config = dict(
    n_layer=11,
    d_model=768,
    n_head=12,
    n_kv_head=12,
    head_dim=64,
    d_mlp=6144,
    vocab_size=8262,
    activation='relu',
    norm='layernorm',
    norm_place='pre',
    norm_eps=1e-05,
    positions='learned',
    qk_norm=False,
    attn_scale=0.125,
    bias='all',
    tie_embeddings=True,
    parallel_block=True,
    init='normal',
    init_std_qkv=0.0203,
    init_std_o=0.0,
    init_std_up=0.0203,
    init_std_down=0.0,
    optimizer='adam_variant',
    lr=0.000398,
    beta1=0.9,
    beta2=0.99,
    weight_decay=0.24,
    lr_head=0.00693,
    grad_clip=1.0,
    warmup_steps=320,
    schedule='wsd',
    decay_fraction=0.602,
    decay_shape='linear',
    final_lr_fraction=0.0,
    batch_tokens=[65536, 131072],
    seq_len=512,
    doc_mask=True,
    train_tokens=1131000000,
    steps=12064,
    dataset='wikipedia_en',
)
MLP neurons of a small language model. Each row is named by its layer, matrix (up: input weights) and neuron, and shows model dimensions 544-639. Each number is 128 + 32 x the weight over its row's rms, rounded and kept within 0 to 255.
A block is one neuron, or neurons of one layer that tend to fire together. After each block is what it responds to, as a language model described it from the Wikipedia text at the highest values.

L6.up1226 [121 126 160 120 131 160 120 117 125 188 142 116 141 105 119 173 138 139 161 115  90 168 118 157 148 118 124 160 161 153 162 177 154 191 162 169 149 110 121 177 116 167 151 107  83 186 123 146  85 114  76 162 154 115 118  98 120 193 150 183 121 151 111 120  98 144 161 139 120 125  74 150  70  90  96 105 140 165  57 155 125 131  97 136 154 146 130 118 162  75 125  83 112 165 107 154]
L6.up2204 [ 89 101 165 127 120 138  96  78  94 179 166 146 113 123  88 149 129 150  64 129 107 137  82  92 139 163 104  53 181 105 130 154 108 142  66 116 151 143 155  99 147 151 177  58  98  97  86 106 125  73 116 113 147 159  71 176 110 115  75 176 171 121 128 185 116  91 141 199 160 107 131 174 135 118 130 107 123  83 103 127 118 140 154 128 140 139 105 163 165 163 146  80 124 124  51  70]
L6.up3030 [156 134 119 150  90 131  99  88 143 140  90 150 141 177 128 146 117 146 124 156  99 117 116 162  82 145 130  92 100 124 152 248 200 161  45 164 137 123 142 130 165 174 126  98 113 141 125  89 212 146 107 150 160 118 105 113 155 151  89 121 160  84 152 146 108 101 144 132 160 129 101 150 140  97 161 161 120 182  97 163 118 129 120 104 168 140  98 146 153  63 102 142 129 181 152 179]
L6.up3374 [143 143 144 139 125 112 110 112 138 136 105 118 100 155 167 140 148 195  69 125  84 168 142 173  74 127  91 124 115 148 203 212 109 125  95 127 157 155 189 154 174 117 117  94 145 182 115  69 174 113  92 103 143  70 188 134 144 107 116 119 134  88 177 131 160 139 130 200 157 174  32 117 115  97 104 155 150 129  97 199 109 151 158 102 132 114  69 134 201  87  96 136 127 108 157 179]
L6.up4214 [ 87 123 146 118 113 119 119 108  90 175 104 126 114 132  84 160 155 157  87 149 124 144 167 151 126 162 128 132 181 115  89 194 115 118 141 175  40 107 126 173 158 188 153 100 127 115 197 152 128 126  93 190 152 120 126 135 157 113  74 128 129 100 170 102  53 148 168 137 124 128 153 144 112 113 130 139  96  88  92 210 123 128 107 138 140 166 104 139  64 113  81 134  88 169  85 109]
L6.up5586 [ 97 136 116 188  67 186 144  78  85 113 158 138 176 104 117 139 132  96 132 108 159 131  99 171 117 125 123  98 154 142 168 175 162 153 146 126 159 146 184 161 131  97  85  81  82 104 172 155 157 149  75  93 137 119 149 102 105 149 159 158 145  95 107  94 126 130 155 133 183  70 145 146  64  95 140 126 120  93 104 134 133 147  96 110 135 122 108 123 180 109 118 108 144 165  60 169]
L6.up5692 [119  83 120 141 161 118 113  75  81 177 124  90 119 130 104 154 144 154 102 148  32 146 125 159 101 158 121 104 136 122 124 255  96 107 106 138 155 146 187 134 105 152 199  36  88 163 107 152 136 144 124 119 156 107 115 143 143 120 136 138 112  94 135 176  93 125 128 129 159 159  78 165  19 103  85 111 109 119 124 132 123 154  99  43 124 144  71 156 179 102 125 135 123 220 140 126]
L6.up5722 [ 94 152 107 152  88 141  35  79 118 148 131 173 222  80 134 107 104 108  86 155 115 144 148  91  77 119 137  79 141 116 187 208 106 159 139 180 136 122 117 157 152 154 191  73 142 136 161 100  98 139 134 130 100 153 130 111 149 142 153 162 198 130 112 140  98  46  78 145 169 110 152 127  90  99 126 147 108  94  99 181 127 168  54 141 150 150 157 150 172 125 133 155 140 192 100 138]
Description: Clause-boundary comma/and. Commas and "and" placed just after a complete clause or predicate, before a continuation such as but, which, since, or a second verb.

L4.up3363 [137 135 128 151 158 120 132 186 117 117 161 146 140 196 135 132 161 133  93 144  78 134 140 126 159 128 107  99 132  90 179 112  94 212 136 133  99 120 129 141 128 124 111 133 173 108  76 154 136 113 155 135 138 162 146 127 141 152 117 140 111 133 129  94 114 103 147 129  50 104 117 148 130 172 116 160 147 196 154 141 130 119 106 159 114 141 148  77 131 148 159  71 141 132 127 166]
Description: Verb end before object. Final token of a verb, often a word-piece ending, after to, can, not or does not, just before its object or preposition, e.g. differenti-ate, dev-ote, reduc-e.

L8.up103 [ 96 111 128 144 116 164 146 157 126 149 157 120 117 134  93  94 104 111 134 135 119 177 156 109 109 151  93 124 139 130 157 116 126 120 153 113  74  85 121 129 156  98 122 126 134  32 170 110 166 175  96 155 147 173 119 125 142 108 110 129 144 127 106 143 107 107 118 144 187 140  79 183 154 117  68 164 125 102 156 106 124 177 131 164 153 129 149 119 147 197 123 131 108 137 130 157]
L8.up1936 [109  91 142 169 101  87 162 138 124 145 167 114 155 132  95 107 135 159 141 151 121  99 139  85 128 146 127 121  79 121 138 135 118 118 168 117 129  96  85 126 123 117 169 124 121 124 146  70 161 129 127 160 120 151 120 194 124 126  82 159 182 121 134 143  95  89 126 193  97 110  70 126 108  91  67 203 132  91 136 114 120 163 124 146 144 133 136  94 169 153 127 211 109 128 104 133]
L8.up2366 [101 110 154 119 155  91  89 125 133 151 153 152  97  89 111 117 165 171 151 102 120 109 120  98 146 132 119 103 104 145 119  92 189 122 131 130  87  70 134 145 139  99 159 132 127  91 127 118 136 168 143 148 145 164 136  93 151 169 128 172 172 149 153 145  99 110 112 168 124 143 116 195 124  69  72 181 113 130 145 123 123 153  86 153 113 128 116 103 137 205 171 182 106 134 130 178]
L8.up2923 [122 122 148 141 113 150 138 145 148 144 151 130 113 141 121  50  96  93 131  99 147 160 127 124 112  82  92 105 118 111 146 110 142 152 146 125 138 136 139 140 146 115 128 120 127  57 152 106 130 178 130 131 137  96 114 161 103 203 141 110 130 130 119  94  60 101  45 133 124 152  92 205 168  81  78  99 130 146 155 103 102 120  98 145 195 130 129 115 159 134 130 133 150 103 112  96]
L8.up3758 [104  89 165 188  84 104 149 156 116 198 105 134 156 158 130 156 106 137 103 149  93  90 109 133 115 167  93 126  92 119 144 100 119 149  54 100 116 114  89 134 149 114 144 168 119  49 162 121 131 133 108 178 102 168 130 110 128 203 100  93 160 159 141 121 108  64 116 151 104 117  56 154  94 167 141 171 110 113 160 118 102 184 144 124 190 123 107 126 134 144 149 155 127  73 137 157]
L8.up4103 [113 118 151 148 156 166 122 129  89 147 180 124  79 137 102 146 110 164 135 121 144 172 124 135 138 134  79 122 137 134 139 143 128 113 119 150  91 100  91 115  66 100 126  99 142  88 162 122 110 206 113 154 128 143 111  90 145 147 104 131 119 162  96 118  85  43 108 153 206 153 111 173 117 132  77 172  98 151 122 123 104 159 129 139 149 138 112 135 152 152 137 138  61 103 113 151]
L8.up5141 [108 137  82 160 138 148 130 132  85 136 140 121 126 110 121  45 153 155 113 114 121 121 153 137  98 171 105 135 119 101 187 138 115 117 145 160  72 128  87  99 111  52 113 123 185  38 157 127 104 168 124 160 149 129 179 131 170 117 117 162 121 119 141 100 111 121 141 117 170 122  51 122 131 164 103 167 171 101 152 136 114 133  53 136 118 112 183  89 162 140 125 145  77 117 141 131]
L8.up5933 [ 97  91 149 156 159 164 141 155  97 124 140 120 112 117 129 116 124 105 127  83 138 184 185 144 101 146 118 121 130 142 137  87 120  89 144 142 131 155  74 118 162 123 180 140 156  57 130 130 151 149  38  93  56 144 145 141  85 133 100 113 143 189 101 108  96 100  84 140 146 115 126 123 134  83  50 133 167 139 186 130 131 164 106 116 126  85 202  89 185 151 157 149  86 174 106 129]
Description: First-name endings. The last token of a person's given name just before the surname, mostly in sports rosters, tables, and credit lists, e.g. Chris, Jero-en, Luc-ian.

L8.up2691 [110  98  72 134 114  77  96  96 231 178 183 174 131 177 117 135 182 124  72 178 172 183 132 126 119 156  56 138 109 219 151 128 106 163 120  72  87 156  77  99 162 168 130 132 116 108  91 139  88 116 137 174 173  97  91  92 161 181  39 156 141 131 146 110 131 104  93 164  95 148  66 106 100 115 146 115 125  97 126 149  96 115 169 142 147 161 147  86 149 169 149 132 103 137 129 189]
L8.up3132 [138 130  65  92 142 151 152  68 115 153 170 124 108 186 107 106 196 106  68 158 143 185 136 150 152 146 105  69 105 167 140  95 153 100 113 193 117 103  98 160 123 106 143 189 203  83 146 127 144 129 171 149  90 142  78 116  57 101  82 104 123 120 166 151  87 106  68 116 139 151 110 122 128 170 186 161 136 131 136 176 104 117 119 100 145  88 125  99 133 146 123 143 108 152  70  79]
L8.up3154 [140 105 140 101 106 175 130  99 158 137 137 126 135 190 133  89 124 193 147 140  77 128 168 117 112 141  75 118 115 120 121  76 170 153 120 102 112 126  85 117 118 160 148 182 185 100 153 180 105 169 105 159 176  66 156 172  56  92 139 125 115 126 136 122  93 134  92 225 103 171  55 172 106  63 209 126 166 159  74 180 109 119 138 108 134  98 138 138 134 123 119 155  74 102 117  62]
L8.up3807 [101  92  65 103 128 115 169 143 101 143 145  99 126 180 104 146 156 103  88 137 156 171 116 158  94 114  97  59 143 157 103 102 171 127 112  94 114  94  45 128 187 164 109 152 123 149 141 104  76 164 143 172 134 101 140 200 163 113  93 142 136 138 205  93  98 158  81 139 171  91 169 167 107 100 127 164 204 117 139 167 102  75  79 130 178 154 101  87 145 164 141 133 186 142 116 107]
L8.up4490 [ 74 105  52  62  86 150 109 146 135 104 213 123 146  99 118  90  61 104 190 120 122 135 124  96 114 161 121 158  67 109 139 159 136 136 176 125 136 119 180 175 134 187 110 122 174  68 134 151  71 187 153 158 140 114 115 118 117 134  72  97 128 167 166 120 135  88 146 132 139 119  90 128 153 140 188  97  82 124 132 157  68 137 144 135 178 112 168 133 110 178  92 153 108 145 118 176]
L8.up4675 [ 94 135 165 132 138 168  75 115 132 157 153 110 157 188 139 133 153 125 132 111  91  99 134 121 149 151  70  44 128 175 132  98 138 126  73 215 105 112 127 155 148 138 192 107 128  90 130 143 159 109 140  58 106 114 118 165 116  88 114  83 147 125 142 140 110 106 123 148 125 111 107 162 100 159 127 104 102 102  75 122  89  98 156 134 119 135 175  68 117 161 128 126 146 154 117 120]
L8.up5793 [133  88 115 137  83 108 125 129 178 174 131 102 147 159 137 121 132  75  45 147  92 142 141  87 134 107 116 147  83 124 176 124 120 100 121 166 153 112  85 182 128 107 120 139 142  89 180 114 138 123 102  89 182 138 139 165  93 139 165 100 177 132 159  97  52 172  75 166  87 147 106 123 160 138 139 144 103 125 145 190  55 187 153 138 180  82 162  87 151 161  97 120 106 143 110  81]
L8.up5859 [135  92  77 157 191 115 147 131 165 159 153 145 127 173 131 101 148  88  89 133 156 140 119 122 105 103  69 131 104 115 149 162 210 160 158 153 151 135 142 155 163 110 145 133 138  89 143 182 165 145 101 100 157 108  43 128  93 136 100 118 160 135 181  76 181 137  89 131 118 127  92  91  66 119 131 137 168 140 100 181  64 136 124  71 210  84 150  82 133 163 110 200 162 111  32 121]
Description: Mid-word piece after V. Second word pieces inside longer words and names, often right after an initial V or C, such as V-ent-ures, v-ener-able, Tol-ed-o.

L4.up3408 [135 128 113  97 175 114 117 118  99 181 166 157 173 119 115  82 148 127 155 165 122 212  82 108 129 104 109 154 123 152 124  89  76 155 120 133 107 113  80 136 181 147 123 209 174 101 159 142 124 185 102 119 106 166 152 102  86 143  90 137 131 129 134 129  84  94 108 127 159 156  82 170 137 116  93 134 126 142 153 158  92  88 123 140  97 159 120  81 136 178 133 101 133 111 104 106]
Description: Word-final piece in list names. The final piece of the first word of a name in a list or table row, such as Cu-ber, Sar-ina, Lin-field, or Targ-et before the next word.

L6.up329 [121 143 114 211 174 218  82  74 148 167  98 134 136 108 144 145 107 103  92 159  94 107 168 137  57 123 109  94 115 132 156 114  94 133 147 143 167 108 141 133 114 113 105 109 155  76 148  74 123 140  97 115 153 145  85 119 151  82 156 136 103  64  97 142 161 126 102 119 208 103  72 179 120 130 110 162 135 102 124 151 126 161 100 137 156 143 150 156 150  90 104 121 135 106 115 175]
L6.up991 [154  60 100 170 155 173  53 110 166 133 152 112 142 170 159 149 162 114 140 150 126 108  42  89 166 111 121 148 168 117 150 108 120 151 110 160 129 130 134 104  82  94 118 112 137 120  85  76 118 134 112 112 131 170  68 173 149 129 162 191 152 173  96  98 101  97 112 213 117 118  96 146 153 161  90 151 102 125 119 190 100 123  80 130 162  82  94 156 184 176  98 126  85 124 183  70]
L6.up2350 [235 102 123 182 134 168 126 112 185 115 150 185 132 162 100 125 171 108 111 180 132 130 109 213  97 159  85 128  78 110 116 147 110 178  81  92 152 100 188 124 149 100 106 121 136  45  96 105 102 185  76 152 143 131 122  95 136 117 131  65  92  82 161 131 109 106  99 129 142 140  96 152  89 206 166 118  93 121 110 180  99 135 117 156 204 184 135 152 136 168  88 139  82 145 125 159]
L6.up2581 [136 111 128 170 122 108  50 124 160 160 177 123 121 140 143 143 144  78 131 193 138 120 145  93 132  97 107  95 127 121 134 102 137 159  80 148 115 172 191 120  77 119 124  77 107 119 103 100 114 115  93 144 163 166 104 169 110 105 108 113 117 181 210  99 176 124 123 126 103 157 109 134 107 158  87 131 137 137  58 180 115 170 127 147 176 154 136 129 115 112  27 109 132 100 164 163]
L6.up3650 [134 133 125 160 128 141  92  95 161 110 112 119 188 193  97 104 175 104  81  98 135 166  99 103  61  81 111 114 129 137 175 107 120 164  71  80 101 127 159 182 134  73 203 158 115 113 133 142  83  70  90 135 137 101 123 134 122 103  89 167 128  52  96 127 147 131  88 110 136 127 151 144 105 192 105 129 190 116  98 193 115  76  54 117 213 108 139 156 126 164 132 133 120  45 114 131]
L6.up4874 [163 152 140 138  95 162 100 141  90 108 154 112 119 158  98 110  69 138 103 155  91  83  63 177 123 145 108 127 116 170 164 153 108 135 140 125 122  60  92 200  89 124 100 154 140  76 156 187 150 187 184 218 147 121 141 150 101 122 134 115 106 185 101 167  91  75 132 138 100 127 105 128  94 137 200 172 130  69  83 108 140 121  80 151 161 206 106 108 162 196  98 141 140 113 100 142]
L6.up5682 [138  66 114 226 133 113 109  44 164 101 131 150 111 184 113 215 166  88  95 125 105 222 111 125 118  90 119 152  49 136 103 124 177 135 126 128  92 161 156 145 137 111  68 166  66  62 138 130  99  91 110 177 140 137 108 196 103 137 104  98 179 134 135 143  88  90 123 154 142 117  54 109  81  95 140 169 130 102 142  93 142 177 105 135 157  98 156 123 140 122 121 177  99 145  64 153]
L6.up6117 [144 119  84 145  95 155 121 136 105 103 164 171 105 135 115 190 159 127  90 164 155 148  87 128 157 130 122  84  97 164 173  97 129 146 137 132 113 135 160 108 119 112 126 110 136 133 103 120 152 176  64 146 144 168 111 170 113  98 110 135 118 162 213 183 150 129 140 201  83 134  60 117 101 150  91  91 119  89  61 138 138 161  64 171 165 144  98  98 118 154 123 106 120 170 118  95]
Description: Verbs taking an object. Transitive verbs or their final word piece, often acquisition verbs, just before a direct object such as "a" or "the": received, collect, contain, gained.

L8.up736 [ 81 159 107 139  79 121  87  94 112 162 146 186 158 129  51 100  71 118  84 120 133 133 111 121 165 154 140  76  71 147 153 165 159 153  82 200  99 123 142 130  96 151 112  72 129 152 114 141 136  74 156 142 105 154  93 122 147 114 117 120 150  76 162 185  82 179 139 184 155 152 143 172 141 120 134 156  78  86 141 124 159 136 107 193 132  97 117 163 142 147  90 143  91 150 154 139]
L8.up1961 [145 102 191 127 105 164 118  49 128 134 120 140 115 185  98 116 126 113 147 113  98 118 124 173 126 140 122 181 106 131 183 137 127 101 133 114 102 146 141 132 133 112 181  87 154 136 173  91  72 100 113 121  48 176  85 114 136 122 120 159 146 120 185 139 139 176  96 157 135  92 138 171 139 146 108 172 108  65 109 184 139 100 124  99 101 126  85 192 157  97 135 195  76 191 144 169]
L8.up2403 [127 171 142 163  58 147  75 105 156 141 138 143 155 138 135 100 130 171 132 165 106 120  87 130  92 182 110 140 175 139 137 183 140 181 135 105  96 159 135 129 109 119 124  88 124 147 157  91  80  89 137  84 118 101 127 147 108 134 129 164 111 138 162  99 139 128 134 184 189  87 151 110 106 129  97 104 110  88  63 147 120  96 102 138 141 126  95 175 142 166 142 124 139 143  99 103]
L8.up2640 [ 64 206 127 127  87 113 147  70 155 140 113 109 122  95 128 135 104 144 118 161 108 146 134 149 195 190 119  76  61 147 166 192 136 195 141 138  94 100 156 117 221 172 139 137  94 118 174 135 153 172 136 162 131 122 128 135 156 106 120 165 133  97 172 129 116 166 177 156 144 190 164 152 129  77 147 101 106 106  95 142 103 177 101 148 114 115  90  44 166 163 122 150 174 175 122 179]
L8.up3121 [ 68  97 131 113 120 132 120 103  63 168 137 131 178 127 114 158 124  83 133 127  95 176 117 183 128 114 135  77 116 150 121 154 168 108 121 158 153 144 135 251 104 126 127  33 130 150 109 134 155 159 117 129 131 150 102 104  82  55 142 114 101 136 125 128 101 136 161 143 132 139 178 198  66 131 136 147 106 110  71 141 144 118  63  59 124 142 153 122 185 103  87 142  89 100 135 121]
L8.up3416 [107 135 130 155  98 138 123 125 105 151 122 126 131 122 111 156 128 111 132 101  97 155 144 127 114 106 127  73 164 131 127 229 124 136 107 106 138 118 171 110 116 112 183  89 143 146 102 148 134 131  77 157 123  76 160 148 148 196 100 169 116 138 157 175 142 112 139 113 106 102  78 103 146  85  51  80 149 154  36  84 119 155 108 109 105 157  53 113 106 130 113 163 139 134 174 130]
L8.up3484 [185 155 115 157 132  98 140 134  91 150 159 112 153 165  54 107 104 134 115  91 160 113 100 169  86 177 152 186 158 108 118 120 155 151 110 106 101  94 111 141 118 162 137  98 162 145 194  83 147  99 145 151 135  95 132 133 166 104  82 150 130  69 141 118  79 121 100 184 166 138 152 100 156 121  69  83 120 135  99 232 152 100  75 126  71 126 151 161 110 132 109 147 121 134  39 155]
L8.up3520 [ 85 100 168 133 150  96 118 126 137 191 141 128 124 118 101 161 103 145 130 122 107 132 129 111 115 143 138 116 112 115 112 180 134 121  77 128  89 145  92 124 134 193 162  93 168 149 161 155 106  96  91 145 128 103 108  58 130 109 175 166 125 106 130 169  91 135 144 124  85 115 173 150 135  79 101 130 130 113  85 167 115 142 102 152  48 134  91 128 165 116  89 167 138 139 178 162]
Description: Clause-ending comma. Commas that close a complete main clause in Wikipedia prose, before added material like "and…", "which…", "but…" or an appositive.

L6.up618 [106 148  39 134 107 112 139 139 136 127 149 162 113  89 151 160  85 143 113 158 132 225 100  86 152 158 107 158 109 142 116 170 138 136  92 125 112 140 158 143 107 124  86 126 118 141 107 104  97 166  94 166  68 152 115 140 121 105 105 120  94 156 194 171 136 169 138 173 134 120 129 130 188 111 135 129 165 165 103 110  97 167  93 154 131 141  91 121 161 170 139 110 117  97 113 128]
L6.up1088 [153  64 132 118 125 145 162 152 127 139 130 124 105 115  92 100 108 147 173 116 156 119 128 131 140 174 116 112  71 129 165  87 139 120 171 137  98 102 110 128 148 161  71  70 141 121 145 146 140 160 119 110 146 171 142 125 171  77 114  99 159 150 163 162 123 106 142 121 116 141 130 143 134  82 113 190 104 144 183 125  78 129 110 134 144 139 114 138 160 167 149 127 105 156 116 111]
L6.up1622 [134  92  50 180 172  90 132 113  80 122 166 166 107  97 130 144 113 140 130 157 136 167 122 110 151 206 119 209  93 114 141 106 139 140 114 159  90  94 124 129 158 127  82 152 151  88 119 104 147 162  90 123  96 156 116 122 131 121 123 148 153 172 143 148 109 140 125 137 161 183 118 102 154 127 144 144 130 108 131 125 118 149  69 162 187 119 128 128 103 146 120 125 114 124 140 175]
L6.up2597 [114 122 104 161 116 133 135 176  97 141 180 112 153 129 136 112 129 122 114 110 142 177 109 119  62 111 110 166  58 164 119 145 157 127 112 127  75  96 115 136 152 136 102  74 112  87 150 156 132 118 126 132 127  77 109 189  70 111 134 116 121 130 149 174  74  95 143 109 107 227 106 120 125  49 121 162 126 134 132 117 100 138 144 143 162 129 139  79 117  92  91 160  83 110 139 116]
L6.up3618 [114 108  97 155 159 102 163 123  69 108 142 154 103 108 145 166 143 149  98  94  99 167 120 102 119 160 131  72 107  95  95 130 168 113 121 106  68 112 114 136 112 129 112 133 138 119 136 146 154 128 127 110 116 145 128 184 136 160 120 137 158 146 112  97 127 200  94 137 109 196 146 155 154 159 141 127 136 105 152 146  86  98  87 139 196 109  75 107 101 158 154 126 119  94 121 187]
L6.up4979 [122 111 104 144 131 105 161 142  79  94 108 151 113 107 140 119 133 123  97 163 161 134 129  85 200 202  75 154 107 189 139 103 179 183 103 102  76 146  79 150 142 107 201 161 165 117 118 107 120 109 137 132 111  41 105 139 157 100  88 104  67 137 132 141 159 141 177 177 113 123 112 134 114  91 124 175 106  90 140 121  79 195 136 210 102 151  93 115 139 150  94 111 126  96 149  69]
L6.up5396 [101 111 117 117  73 119 129 163  79 176 173  94 135 156 139 146 119 102 140  88 139 151 110 121 101 150 111 150 111 141 145 109 143 122 122 182  92 158 116 151 134 104  99 119 161 130 143  87 129 135 121 116 131 122  86 139 164 151 164 131 192 147 142 127  93  68  91 142 182 127 142 110 169 124  80 197 105  96 114 111  61 159 130  98 145 111 161  69 166 194 156 215 137  60 111 102]
L6.up5823 [ 83 117 142 162  65 134 126 127 173 145 128 172 142 142 123 156 107 113  86 103 107 147 116  73 116 182  79 101 158 181 184 145 122 180 114 108  93 103  79 114 157  93 170  91 135  98 135 141 144 144 142 174 157  80 112  86 127  92 106 119 181 134  98 122  85 117 125 147 149 110 139 147 163 123 118 149 160 143 131 127  71 142 131 178 106  72 139 111 120 128 119 152 128 102 141 113]
Description: Given-name end before surname. Final token of a person's first or middle name, just before the surname, in lists, tables and prose, e.g. Matt Schaub, Satoshi Suzuki, Ted Nugent.

L4.up1891 [ 95 111 169 186 125 143  93  89 143 195 108 131 156 159 108  64 137 174 117 129 141 130 120 145 178 134 122 178  96 126 159 175 107 157 127 174 146 132 149 151 135 181 220 130 171 174 161 122 184 118  79 124 129  41 108 126 132 113 144 236 142 114 142  97  83 158 111 116 145 121 118 149  79  77 108  91 124 141 147 145 124 126  68  83  54 107 102 119 146  83  99 139 119 148  85 145]
Description: Clause-joining commas. Commas that end a complete main clause in narrative or biographical prose, just before and, but, which, or where.

L8.up304 [126 121 129 124 110 163  55  66 163 106 109 171 134 136  78  44 125 140 144 133 120 107 133 116  95 115 118 136 120 186 139 106 108 177 108 105  63 183 140 127  89 106 165 167  59 101  85  74 158 131 133 171 147 110  88 186  48  86  96 128 102 125 149  75 133 166 180 186 178  82  83 129 119 119  94 133 107 103 107 114 128  90 107 112 165 128 129 126 119 156  92 134 140 218 109 107]
L8.up1156 [ 78 145  92 145 130 165 141 141 153 147  92 186 176 156 164  99 139 127  81 127 199 200 147 126 170 106  99 127 157 177 110 160 168 198 153 124 105 201 116 146 131 216 117 115 169 158  94 119  95 105 123 143 145 131  92  87 102  90 118  91 115 143  94 106 152 152 153 178  73 119 126 120 172 110 148 140 134 133 127 167 121 124 120 161 149 129 117  96 125 159 115 145 132 182  71 165]
L8.up3354 [156  97 139 124 109 137 174 177 133  82 137 167 182 184 109  82 154 141 130 167 143 130 129 153 167 133 136 118 138 143 137 126 139 189 104 127 130 156 149 184 130 135 125 136 146 114 121  88 133 104 121 178 109 129  96  92 168  49 107 104 158 158 152  89 126 104 137 164 169 146 141 117 135  99 107 173 172 134 136 211 147 111 103 160 116 175 115 112 151 114  88  96 112 100  50  82]
L8.up5148 [167 138 192 124 122 188 118 128 162  70 140 127 218 172  65  83 149  84 110  89  77 169 102 170 131 168 138 100 133 136 128 155 142 172 133 112 145 167 163 184 104 111 107 123  80  92  95 106 153  66 148 186 130 149 162 146  66 111 140  98 115 190 135 126 143 127 105 112 137 170 142 145 178 132  88 146 168 179  80 148 126 121 113 123 127 172 156  91 127 148 163 117 129 139 104  95]
L8.up5228 [113 107 206 161  77 130 118 106 105 148  88 108 145 130  80  31 107 130  96 187 138 149 158 181 108 170 102 128 124 141 129 126 173 193 121 101  75 153 133 161 123 191 114 122 110 115 150  97 116 123 179 111 118 132  90 165 109  69 196 126 122 127 117  84 123 163 203 149 152 156 105  92 133 155 136 126  87 113  78 137 111 139 119 132 125 143  98 131 112 160 165 150 134 249 103 161]
L8.up5717 [ 85 106 131 148 105 147 135 165 142 159 100 114 148 116 133 139 173  74 134 240 152 159 130 166 117  82  93 107 136 132  80 165 207 230 104 117 155 169 135 152 145 119 143  98 119 112 182  59 135 127 147  78 109 178  97 171  99  91  97 132  67 123 174  79 100 104 122 154 108 178 104 126 112  99 204 128 123  96 110 110 117 141 135 134 136 180 120  83 115 150 146 152 113 148 101  95]
L8.up5837 [ 64  94  50 104  99 133  78 140 148 125 136 130 164 135  93 122 112 103 120 149 164 159 133 149 120 149 117 134 129 115 151 138 154 186 149 164 115 164 141 120 176  71 153 137  87 100 107 118 129 183 116 135 152 134  69 146 121 133 117 144 134  99 163  83  87 156 110 133 105 114  90 136 124 117 149 103 149 142  87 145 118 138 145 148 136 108 136 140 129 171  69 145 152 120 141 178]
L8.up6042 [101 129 154 149 154 123 149 152 194 182 148 146 170 135 109  54 107 126 126 164 198 117 107 148 130 140 105 135 176 207 148 159 165 158 126 133 106 145 140 170 163 166 129 122 150 128 107  92  88 113 123 148 182 112  84 170 126  45 104  84 115 140 154  57  86 130 143 130 100 163 127 103 134 107 182 147 133 123  82 151 127 121 151 216 130 131 138 100 103 161 145 112 143  57 132 143]
Description: Verb awaiting a complement. The last token of a verb or its object pronoun, often a suffix like -ed, where a preposition or adverb must follow: traveled to, moved from, hammed it up.

L6.up104 [138 175 132 113 151 137 122  59 163 161 143 108 102  82 130 142 100 167 133 106 120 152 155 152 135 194 113 104  98 129 102 143 156 128 141 128 158 104 104 172 120 135 161 130 127 143 103 117 207 155  97 159  77 148 132 165  72  85 123 112 124 148  75 130  85  84 130 155 100 109  91 161 125  89  92 229 149 102  88 147 135  80 103 165  97  98 160 127 112 129 125 125 174 134 132 107]
L6.up528 [143 178 150 141 119 125 109  88 158 156  54 148 185 131  94 160 102  78  87 178 106 178 155 156 131 131 127  50 109 151  98 154 149 162 163 172  57 134 153 127 145 192 157  76 145 131 106 169 181 133 205 146 118 154 154 148 104 120 131  97 186 163 107 108  68 102 131 156 128 190 120 161  78 173 157 158  94  85 167 129 126  92 147 134  99 154  95 110 157 104 119 198 125 161 107 121]
L6.up1338 [100 173 161 162 108 112 122  67 115 207 129 123 123  85  80 126 129 136 117 150 132 141 160 107 189 162  82  40 119 133  87 116 154 150 145 145  59 107 155 141 113 140 127 153 126 143 171 114 144 129 112  85 153 155 195 133  92 114 112  81 149  50 125 146  81 171  66  86 106 160 131 156 121  91 160 153 147 141 120 173 101 102 125 169 107  78 148  85 139 203  93 161 108 147 139 111]
L6.up2318 [ 88 158  93 102  99  97 115 105 152 116 231 188 105 106  59 141 166 151 125  73 120 142  98 226 151 143 113 145 188 129 145 149 134 125 163 152 113 135 196 161 155 146  97 129  83  76 145 143 176 135 182 107 119 120 139 139 150 156  98 168 129 131 116 118 152 155 100 177 108 148  49 167 152 116 153 158 112 127 117 208 108 117 128 162 159 105 117 129 161 115  97 144 103 159 100 119]
L6.up2599 [130 108  56 148 147 104 143 177 105 141 132 181 161 179  96 119 118 120 144 123 152 163 142 163 111 209 104 138  96 138 161 159 101 178 139 141 144 127 140 132 112 192 126 113 124 135 158 128 115 107 108 138 133 192 118  99 101 130 128  90 134 130  74 146 122 130 131 115  99 179  87 148 126  52 110 131 139  33 148 194 105 166 119  89  81 120  85 152  94 150  99 194  79 125 121  94]
L6.up5212 [ 93 149 120 111 109 178 128 123  90 135 142 150  50 168 139  92 147 109  77 216  96 153 161 137 122 160  86 111 128  97 174 113 186 175  91 142 143 129 182 181 146 181  85  56 171 124 140 153 181 148 118 160 126 122 127 100 123  30 114 115 140 118 138 116 100 138 115 169 120 167 104 158 110  85 159 167 111 101 113 111 126 125  99 137 164 124  99  91 109 163 102 167 149 173  62 113]
L6.up5702 [151 155  63 122  89 149 143 155 240 189 187 174 133 113  91  86  85 103 139 131 118 104 131 136 143 192 112  29  74 148 138 128 127 124 166 141 148  96 103 158 168 139 100 111 138  93 143 178 149 140 203 163  86 167 140 182  88 142 165 108 126 117 108 114  84  95 138 123 138 146  80 119 133  99 123 151 153  76 131 142 107 155 109  91 135  87 158 122 101 139 129 199  95 146 139 142]
L6.up5944 [116 153  97 169 142 168 144 179 131 193 107 115 102 113 105 111 165 153  95 125 101 203 166 146 155 186  79 134  80 178 149 150 141  96 138 174 125 194 200 151 172 161  98 118 160 204 111 113 144 127 172 145 114 110 145 143 144  75 133 160 155 173 132 133  88 129  88 156 154 217 112 138 115  91 149 140 151  62 161 168 118 142 103 137 130 120 164  84 123 154  82 136  71 150 133 138]
Description: Mid-word fragments. Fires on the middle piece of a word split into several tokens, right after its opening piece, as in En-cycl-opedia, Lic-ens-ing, in-habit-ants, alleg-ed.

L4.up3390 [142 106 108 175 156 155 125 162 125 137 111 165 143  98  70 150 216 117 118 135 149 189 157 183 118 146  80 110  47 133 126 196 160  77 151 121  75  55 107 121 137 169 133 142 154 204 121 153 211 168  63 124 141 187  86 185 128 138 140  83 111 189  55 149  47  95 107 157 156 164 118 116  97  85 145 147 186 104 151 166 117 147  66 147  95  46 112 174 138 177 130 190 126  68 151  98]
Description: Mid-word subword fragments. Middle word pieces of words split into several tokens, between a prefix and a suffix, as in coun-tri-es, en-light-ened, dam-ag-ed, Ser-g-ey.